From a checkpoint of a small transformer trained on Wikipedia: width 640.
MLP neurons of a small language model. Each row is named by its layer, matrix (up: input weights; down: output weights) and neuron, and shows model dimensions 96-223. Each number is 128 + 24 x the weight over its row's rms, rounded and kept within 0 to 255.
After each neuron's rows, "fires after" lists the tokens most often just before its 100 highest values on Wikipedia text that the model never trained on.

L5.up725 [150 111 141 117 101 179 140 101  79 129 110 137 128 144 113 172 134 124 155 157 104 127 155 153 134 131  74 148 119 136 127 139 127 134 169 118  85 132 121 106 135 139 111 136 100  74 123 127 129 122 151 141 130  96 149 124 127  85 121 127 162 115 126 138 120 116 138 180 156 156 114 153 195 119 101 107 145 138 134 157 144 130 163  75 141 137  68 139 116  84 112 121 105 142 183 128 144 130  91 128 101 120 134 113 144 172 122 149 120 140 133 138 115 147 134 139 166 153 110 164 139 140 131 104 142 154 135 156]
L5.down725 [ 86 135 128 122 154 132 149 129 162 140 151 143 109 101 139 124 142 166  87 105 166 144 115 116 109 104  87  93 149 127 135 133 145  87 120 146 143 102 167 164 145 131 139 138 152 187 112 122 107 142 129 121 133 120 121 138 128 138 165 126 132  88  98 126 153 123 153 108 140 136 154  81 107 110 133 112 181 115 119 132 121 172  76 133 138 128 178 133  88 114 102 110 101 114 130 172 129 137 130  97 141 153 129 131 155 100 124 133 157 107 150 145 145 122 125 180 100 141 113 124 105 155 136 143  77  97 119 151]
fires after: "-", " ", ":"

L5.up1435 [ 92 107 146 126 141 124 114 136 153 125 129 114  99 115  89 109 153 156 118 129 139 121 147 140 115 124 134 105 151 128 141 158 159 118 130 155  97 136 168 109 144  85 147 131 168 112  99 126 127  87 125 139 120 147 134 111 170 142  94 126 123 152 151 109 120 154 200 182 171 101 113 100 116 136 135 129 131  75 103 101 132 127 132 122 158 156 160 138  96 120 131 116 149 104 177  89 113 125 165 138 112 134 127 126 180 105 110 155 174 135 135 106 146 136 131 170 125 136 130 145 124 128 131 115 103 177  96 137]
L5.down1435 [141 160 115 155 141 159 104 129  98 103 157 154 106 157 104 118 108  99  87 136 104 143 106 138 108  93 103 142 148 145 130 153 111 160 139 140 140 131 133 134  68 147 122 113 142 113 114  68  91 109 129 137 168 180 177 131 133 131 155  99 109  73  97 130 160  76 162 163 133 128 113 140 137 150 114 118 138 118 175 124 134 187 190 139 113 156 132 102 117 121 165 127 123  72 146 136 113 149 150 138 131 147 186 136 132 120 153 154 134 123 143 109 125 150 115 145 129 162 140 131 142 107 103 137 155 109 166 125]
fires after: " the", "==", " and", " The", " a", "'s"

L5.up236 [144 116 134  98 127 122 142 145 132 110 144 118 121  80 146 130 138  91 125 116 130 119 181 152 151 155 115 146 188 100 136 125 166 118 133 123 130 144 157 135 105 108 134 176 125 114 133 130 147 115 133 139 108  73  89 139 122 119 140 166 132 135 155 109 148 201 120 135  87 121  89 145 137 181  95 123 142 129 106 102 118 123 140 114 126 156 140 145 106 140 127 138 123  94 161 119 131 128 110 139  97  80 127 114 155 124 141 170 123 145 111 114 145 124 123 122 121  99 120 139 153 151 129 113  85 139 135 131]
L5.down236 [143 166 133 147 162  73 184 132 136 121 147 120 140 148 176 133 115 133 116 170 138 134 143 142 128 173 162 131  99 142 139 106  74 143 166 124 120 118 159 121 147  87  97 152 153 102 138 158 159  77  75 104 141 119 137 142 119 133 160 140 161 161 154 136 148 105 132 137  99 126 104 136 136  90 124 150  99 134 120 157 114  87 142  90 131 107 140  91 119 114 117 142 148  94 149 114 151 127 130 124 103  89 157 135 135 114 139 144 124 163 140 138 108 125 164 166  92  90 146 163 128 129 111 135 151 137  89 104]
fires after: " ", " a", " |"

L5.up1392 [138  98 118 141 119 100 117 151 132 106 105 177 149 127 132 171 153 146 120 112 131 135 106  68 130  99 120 123 126 115 157 126 167 145 142 145 109 146 125 153 104 153 136 141  88 145 126 101 106 116 111 122 103 138 107 148 112 142 156 146 132  95 135 139 117 108 151 132 131 116 118 131 135 102 148 175 132 143 127 150 153 165 151 124 144 127 106 132 126 109 113 186 133 155 107 123  99  94 155 140 132 173 125  79 144 118 144 115 130 107 107 130 131  92 182 112 148 112 113 109 120 122 151 137 133 132 125 112]
L5.down1392 [173 106 101 129 158 152 136 151 108 139 113 154 141 111 117 174 131 134 110  98  99 115 117 120 125  83 166 108 129 133 159 157 134 109 121 139 133 105 133 111 148 159 110 148 155 143 137 142 126 125 116 135 142 142 132 142 101 144 107 101 132 169 123 128 153  91 139 142 167 131 127 122 151 117 154 144 110 148 134  97 153 149 116 134 105 155 132 159 122 121 143  78 138 143  95 142 143 146 117 115 143 121 104 119 132 132 115  93 139 140 112 144 133 151 141 139 117 119 129 117 142 136 152 140 141 165 140 166]
fires after: "0", "1", "8", "4", "3"

L5.up123 [ 95 132 151 119 108 133 147 135 129 153 124 112 114 110 152 117 125 122 147 142  74 117 121 124 149  90 125 121 142  99 137  94 104 161 126 149 115 109 141 155 149 139 122 115 112 120 170  90 156 143  76 114 120 136 125 106  79  98 153 117 161 108 126 137 143 129 128 125  89 110 102  99 108 100 101 148 121 121 139 145 167 138 104 113 104 122 143 122  99 134 110 120 163 121 140 151 117 146  92 127 158 138 122 146  78 141 151 150 134 160 152 117 145 153 104 138 131 172 150 137 114 148  79 155 103 120 104 129]
L5.down123 [132 143 106 123 174 128  71 123 151 117 115 119 139 131 162 137 138 144 143  95 173 101 143 158 153 146 117 113 141 125 183 161 148 205 147 156 147 118  88 115 142 128 124 142 155 124 121 124 148 149 145 155 108 147 129 108 114 109 149 107 132  94 126 130 109 124 148 101 134 148 121 128 120 158 106 120 116 159 117  89 139 162 102 114 157 153 120 152  99 153 125 124  83 111 124 110  95  69 134 126 132 103  98 114 134 132 132 147 114 132 146 103 107 135  89 160 125  76 134 157 134 137 152 148 174 120 113 114]
fires after: "2", "1", "7", "0", "5", "3"

L5.up990 [108 127 120 104 117 158 140 169 138 106 132 124 138  95 114 140 112  97 154 129 112 104 139 115 142 142 118 134 155 152 120 149 139 114 142 125 121  75 172 163  86  98  67 118 164 116 109 113 115  94  70  71 143 142 122 134 115 116  93 143 118 115 125 101 156 136 102 135 151 149 132 111 177 120 138 107 111  90 130  95 125 106 112 141 126 119 123 136 123 154 167  88 114 134 135 137 132 131 109 138 109 130 108 153 130  86 133 175 106 114  85 110 125  89 100 164 120 155 161 109 104 100 135  69 167 129 107 145]
L5.down990 [141  93  86 192 114 187 131  63 114 130 127  79 134 169 118 153 101 147 138  83 123 132 156  87 144 136 115 118 122 147 144  96 105 149 159 136 131 115  93  92 136 102 124 131 112  96 141 149  93 133 127  83 123 103 131 146 186 103 131 109 121 109 136 149 170 104 114  91  85  91 137 162 139 137 141 138 119 147 105 128 123  91 106 136 122 159 141 129 123 133 138 112 168  95 112 122  94 122  96 125 144 160 124 169 152 122 130 124 140 106 116 116 107 160  69 154 156 160 136 109 117 131 115 178 145 140 128 112]
fires after: ".\n\n", "0"

L5.up2304 [103 142 111 145 100 112 153 142 162 157 107 105 136 148 114 140 133 115  88 136 104 107  78 164 140 115 135 134  75 117 138 142 144 124  71 144 160 117 164 103  84 153 160 112  95 135 142 161 141 124  97  97  72 142 153  90 133 115 159 144 135 140 132 110 134 164 133 154 116 143 104 106 148 147 139  95 127 163 108 149  88 141 109 163 144 150 133 133  86 134 155 127 129 155  87 125 128 105 123 134 138 115 186 103 133 107 128 140 125 149  91 158 112 111 127 150 109 150 110 135 101 166 133 114 124 119  94 153]
L5.down2304 [118 100 155 136 150 164 129 162 106  95 119  93 120 195 137 121 152 128  95 122 126 134 118 135 142 119 111 143 155  99  73 123 130 152  71 167 127 128 150 151 137 147 133 125 127 109 124 135 102 113 124 106 143 154 100 141  69 137  96 139 116 120 112 113 141 141 141 119  94 144 126 129 149  97 135 144 123 116 137 156 136  89 101 168 127 130 141 167 154 121 133 129 167 129 146 147 110 100 119 117 121 128 151  89  80 129 141 125  90 133 136  79 149 175 147 117 137 107 155 149 103 139 142 116 103 126 120 139]
fires after: " ", "1", "0", ":", "9"

L5.up2087 [ 98 156 106 126  90 122 134 128 152 153 122 144 158 125 148 111 119 140 113  99 136 138 126 114 148 159 165 108 137 169 140  96  91 167  92 120 139 139 155 116  90 125 144 128 104  89 150 128 129 138 124 122 131 135 118 153 174 101 148 150 104 138 112 140 143  88 148 107 121 131 140 152 151 101 128 143 129 112 153 147 132 109 171 150 117 145 125 155 104 133 106 101 155 155  64 120 128 129 158 120 152 135 119 125 155 166 123 166 126 126 104 128 139 128 139  66 115 104 120 116 187 102 138 110 165 132 155 127]
L5.down2087 [129 164 182 124 106 129 123 148  92 128 162 137 151 102 117 123  98 178 108 149  89 165 147 120 185 121  99 124 154 124 132 100 108 138 113  92 119 160 149 131 118  88 141 146 127 131 118 126 144 122 144 115 142 101 122 131 104 137 171 148 166 125 120 124 146 126 132 124 123 126 142 141 133 140 127 123 127 103  77 140 146 142 138 162 102 151 132 120 118 146 126  68 114 109 155 130 189 100 139 152 156 142 146 127 126  89 124 124 121 148 117 136 156 148 115 115 160  99 142 132 130 147 156 122 133 136 141 121]
fires after: ";", " (", " Hard", " ", "\n"

L5.up2383 [134 180 160 157 136 121 116 129 100 114 169 154 106 103 109 149 116 107 110 147 105 113 157 141 155 156 123 121 123 151 150 135 124 102 124 149 156 105 130 100 164 107 131 106 119 176 120 113 148 169  80 137 124 101 103 123  78  88 125 126 156 135 163 119 153 125 113  87 116 104 136  94 115 100 117 113 130 134 162 141 130 111 110 135 125 104 123  89 154 147 166 126 153 113 146 103 102 132  94 157 155  98 158 171 119 139 129 119 104  89  91  58 128 145 105  93 168 143 131 108 161 152 155 135 126 149 129 141]
L5.down2383 [119 111 129 135  85 130 127 127 111 162 125 135 114  80  71  94 135 119 148 149 138 155 112  98  87 109 100 160  88 108 121 139 153 128 120 105 115 142 110 103 102 166 125  80 103 115 117 189 145 123 164 158 130 114 198 110 136  95 109 131 127  82  85 152 160  81 103 151 113 147 126  95 123 130 105 112 133 171 119 174  83  93 166 144 115 176 160 139 113 113 111 165 143 108 129 136  98 111  98 113 178 125 137 109 141 136 122 108 163 146 117 136 116 120 147 122 147 128 123  92 107 121 130 124 101 113 124 168]
fires after: "\n", "9", "0", ")\n"

L5.up278 [169 137 144 161 134 163 132 103 141 132 127 181 125 113 162 153 135 109 125 116 124 105 174 190 132  86 150 108 147 110  97 113 131 133 139 130 150 107 162 127 111 107  64 117 151 128 140 209 155 122 151 105 157 101  90 136 111 125 136 108 120 148 172 123 125 118 153 116 123  98 121 175  95 116 138 117 125 167 127 189 120 157 176  99 179 120 160 126 110  92  87 146 132 123 140  92 134 137 106 165 104 159 113  81 110  98 110 114 114 131 153  90 111 148 130 130 135 116  92 122 148  97 119 120 124 157 151 158]
L5.down278 [ 83 103 133 134 124 142 183 123 141 115  99 154 114  63 131 112 123 154 129 120 165 116 150 146  80 114 151 141 119 130 151 143 144 155 122 152 140 143 104 173 114  90  97 145 134 155 126 140 138 129 109 112 127 105 148 149 130 141 138 130 120 118 117 117 127 105 147  70 135 137 132 101 168  90 146 125 155 131 114 106 139 129  92 111  92 132 106 121  92 105 143  97 106 110 146 121 121 117 144  89 108 113 162  92 113  92 139 108 161 120 127 139 149 147 117 104 114 158  96 123  93 123 107  82 159 153 132 166]
fires after: " ", " of", "Ar"

L5.up1232 [132 156  66 180 127 114 142  98 103 138 124 117 119 142 147 114 140 132 169 146 149 154 123 126 134 100 148 108 148 148 117 130 111 149 119 142 115  85 159 104 109 106 108 115 148 148 139 116 132  79 109 156 117 122 100 116 139 157 166 182 171 110 158 142 104 150  91 102 156 149 115 123 113 116 110 114 123 137 163 147 165  98  91 116 137  96  96 116 163 103 150 178 136 137 137 142  97  98 137 163 134 101 131 140 172  98 145 150  98 130 129 105 121 129 108 123 136 147 128 168 122 111  93 150 129 133 118 162]
L5.down1232 [128 141  89 154 140 160  99 105 114  99 111 145  89 143 130 118  92 121 115 107 135 136 143 125 107  93 101 103 117 121 147 122 120 116 126  96 168 162 104 122 135 131 148 135 153 137 151 163 154 134  96 105 130 120 120 144 127 118 148 106 133 106 153 130 117 137 111 116 164 134 157 123 178 163  69 137  99 117 128 125 172 162 167 103  87 117 166 103 137  92 140 149 144 207 126 147  73 129 138 110 132 127 157 138  65 138 121 104 110 145 130 116 113 149 107 132 129 102  85 143 107 140  96 124  90 151 131 137]
fires after: " ", "1", "-", " of", ",", " in"

L5.up38 [134  80 124 123 142 100 138 133 154 119 145 103 158 140 154 117 138 175 176  93 139 135 118 142 128 116 158  91 102 158 108 122 119 138 156 120 132 157 110 157 134 123 123 135 139 139 102 141 147 151 108 110 168 129 106 120 136 168 106 168 129 117 128 116 123 150 152 121 131 136 135 128 152 113 154 153 129 142 107 100  90 170  93 120 186 125 145 143  88 112 147 121 201 148 120 132 148 138  88 133 128 137 141 141 134 143 111  81 111 149 109 183 130 154 106 110 128 139 138 116 161 101 114 112  72 113  97  93]
L5.down38 [133 144 111 171 101 148 122 111 139 197 115 134 148  99 132 162 138 124 141 129 139 130 162 124 150 122 145  77  92 127 162 126 184  99 104 164 123  94 139 118 101 125 178 141 131 101 118  93 129  51 140 118 123 174 132 129  92 188  82 129 185  77 142 169 138 146  97  77 191 106 119 128 112 162 145 116 101 121 119 128 115 141 137 106 121 139 126 129 159 133 139  89 160 169  85 116 133 128 118 114 142 133 147  98 127 108 139 108 122 144 126 131  85 154 165 115 130 101 124 101 151 139 108 136 128 129 137 149]
fires after: " ", " ("

L5.up865 [131 160 140 134 146 109 113 110 138 124 128 125 144 159 181 153 114  83 121 100  65  96 112 128  69 135 152 100 159  91 115 126 129 106  96 100 138 126 107 145 122 110  81 107 113 113 111 143 157 142 114 145 120 136 125 140 131 146 118 114 166  93  98 142 134  94 143 140 106 138 193 110 119 130 154 155 152 110 115 143 155 160 147 148 141 173 137 155 174 139 131 162  94 125  93 148 156 120 106 104 141 146 156 153 146 116 100 129 162 135 138  94  85 126 111 135 129 103 162 139 157 171 113 117 156 123 150 131]
L5.down865 [128 111 155 123 120 164 125 150 132 104 125 121 136 137 103 139 142 147 161 151 131 159 194 125 140 127 155 182 105 140 123 129 133 159 117  98  82 147 164  84 142 118 129 118 113 126 130 129 134 117 122 117 111 138 166 123 135 151 119 127 108 133 117 180 137 115  99 142 137 147 136 144 126 117 132 135 109 143  73 143 107 139 146  81 117 135  99 114 140 110 119  90  81 136 148  93 137 156 122 119  94 141 124 133 125 154 121 100 109 132 106 108 132 160 111 128 138 147 133 123 108 136 135 137 154 113 118 117]
fires after: " the", " of", " one", ",", " as", " was"

L5.up1575 [115 160 126 123 146 132 113 129 146 107 137 161 156 145 131 153 116 126 113 164 136 122 154 133 111 124 172 134 167 140  96 140  63 110 127 113 143  99 115  99 126 135 138 116 185 124 110 139 166 143 110 106 125 124  99 133 162 168 144 103 113 117 162 141 140 117 172 144 136 151 120 106 123 145 165 145 127 156  91 162  93 110 155 158 117 144 137 157 157 119 142 130 128 172 118  96  99 103 113 117 119  89 111 132 127 147  97 171 103 139 139 113 137 109 137 153 105 164 134 131 137 160  99 138 134 165 141 119]
L5.down1575 [124 143 122 121 136 134 146 171 135 107 109 121 139 157 122  92 162 169 159 140  84 132 155 155 114 147 146 128 148 150 138 115 134 149 112 131  98 173 118 147 156 128 180 139 143 194  98 110 102 108 166 103 126 121  76 137 140 115 160 141 144 117  76  89 160 180 160 145 148 109 145 138 122 129 144 139  90 103 106 106  91 104 146 163 107 127 177 157  80 135 147 119  96 114 119 131 122 116 138 190 142  85 131 113 143 172 119 133 143 122 158 138 156 129 100 136  94 148 148 132 155 153 141 114 106 128 109  91]
fires after: " |", " \"", "-", " The", " –"

L5.up1723 [ 96 168 139 120 133 164 115  86 175 109 148 133 175 103 144 162 119 100 164 113 139 126 114 169 194  75 125 158 156 152 183  86 111 125 110 124 139 139 157  93 131 112 108 128 130 102 139 130 107  98 118 130 147 106 162 102 169 131 111 110 109 144 146 125 111 112 120 100  87 137 159 121 125 120 146 140 143 104 126 141 113 141 129 151 112 164 136 142 142 160 162 137 124 148 152 140 131 129 142  88  74 121 169 112 158 123 153 156 160 156 135 100 163 110 178 134  98  93 167 114 165 132 141 148 140 128 141 141]
L5.down1723 [127 153 119 134 138 119 115  91 108 144 137 129  97 107 131 131 151  86 101 144 168 146 149 124 172 142 173 164 141 115 112 118 102 103 135 142 119 153 141 136 138  91 127 115 127 151 146 170 107  68 122 168 144 129 161 107 151 153 135 130 119 138 130 131 124 119 132 148 104 138 152 129 103 150 112 138 100 133  99 105 135 150 119 115 157 124 169  97 126 141  81 138 108 133  99 120 179 127 116 131  93 140 155 142  92 161 145 108 130 106 167 167 158 127 180 134 137 138 116 137  68 153 119 127 135 106 122 110]
fires after: " |", ",", "-"

L5.up1924 [116 124 105 130 129 148 161 105 163 121 151 150 154 102 109 161 125  77 153 145 134 126 129 140 104 127 165 128  82 101 135 151 101 140 113 119  77 124 144 132 112 101 125 140 108 163 158 126 122 120 131 134 148 144 128 139 129 137 147 128 146 114 125 121 176 130 124 112 101  97 100  60 146 156 116  99 108 141 139 102 127 148 113 134 113 107 141 136 100  85 149 102 123 130 175 100 155 137  98 107 165 119 122 121 149 151 156 146 135 145 159 145 118  79 114  71 127 137  99 156 114 114 106 148 124 115 105  98]
L5.down1924 [157 166 145 146 128 140 145  68 123 168 160  88 115 150 133 105 155 168 143 114 127 117 124 167 120 158 113 135 121 139 145  88 156  98  92 114 110  89 162 117 107 122 127 143 127 142 107 151 124 120 172 102 157 153 116 101 114  85 118 114 126 109 172 142 137  92 123 111 128 166 117 146 100 158 137 136 132 130 116 127 134  55 136 148  78 163 162  96 104 131 130 114  97 146 122 147 125 110 164 116 123  91 133 115 188 113 124 133 122 106 101 146 119 128  79 103 146 127 144 141  99 122 151 125 109 122 157 170]
fires after: "\n", "\n\n", ".\n", ":", ")\n"

L5.up918 [109 107 121 107 133 144 122  83 172 108 101 128 106  87 130 142 141 108 150 122 117 144 176 142  93  82 170 117 161 118 153  99 157 134 128 144 160 131 106 148 154 125 152 138 161 125 151 124 111 132 128 158 136 137 159 121 116 115 113 126  83 108  69 168 152 135 113 122 181 148 156  91 116 136 139 112 137 110 101 140 162  97 109 143 116 140 122 115 145 128 176 180 135  70 122 104  95 147 102 106 141 147 123 122 116 122 168  83  73 120  83 121 124  79 119 162 151 100 105 108 136 164 131 139  92 117 144 154]
L5.down918 [142 170 121 114 157 121 117 154  88 134 121 146 164 121  78  94 142 152 126  86 105  85 151 128 161 176 159  98 117  92 136 135 125 123 136 113 127 134 142  94  96 122 118 125 133 124 101 150 110 142 133 155  88 115  91  46  78 109 142 124  92 165 158 102 134 103 152  96 141 178 159 124 113 144 130 143 118 156 132 111 145 131 147  99 155 142 147 124 134 134 132 104 149 110 126 103 102 134  91 134 170 113 116 139 127 140 123 109 144 106  98 146 114 159  92  83 138  98 112 137 130 136 141 144 123 101  88 148]
fires after: " the", " first", " were", " was"

L5.up2034 [140 114 117 154 108 137 122 147  96 148 151 138 158 117 159 149 151 110 170 114 115 100 153 156 113 123 123  99 192 140 126 108 113 150 168 105 165 187 130 150 155 139 136 142 143 111 136  91 140 121 120 152 147 105 145 100 112 133 135  93 142 129 101 143 130 135 167 128 139 120  98 116 127 147 116 113 177 124 158  92 152 129 161 140 150 129  96 127 113 146 121 108 130 104 108 139 135 112  71  86 153 116 145  81 117 124 129  95 127 107 125 141 129  79 112 149 146 112 128 140 190 150 124  82 110 142 103 150]
L5.down2034 [105  94 139 122 143 127 162 133 125 170 159 153 138 146 128 104 137 127 129 116 115 135 115 156 114 128 108 115 157  92 115 105 140 147 135  92  82 138 176  69 164 127 144 130 108 119 145 124 149 135  84 143 160 146 114  91  79 131 135 124 139  89 140 138 150 139 166  79 138 161 118 159 150 124 147 113 125  83 126 132 115 174 109 138 115 130 154 144 132 130 105 132 151  99 135 158 139  95 125  71 124  99 107 120 122 129 152  82  98 157 105 119 120 103 121 105 136  84 158 134 127  94 128  94 131 125 140 109]
fires after: " ", "-", " a"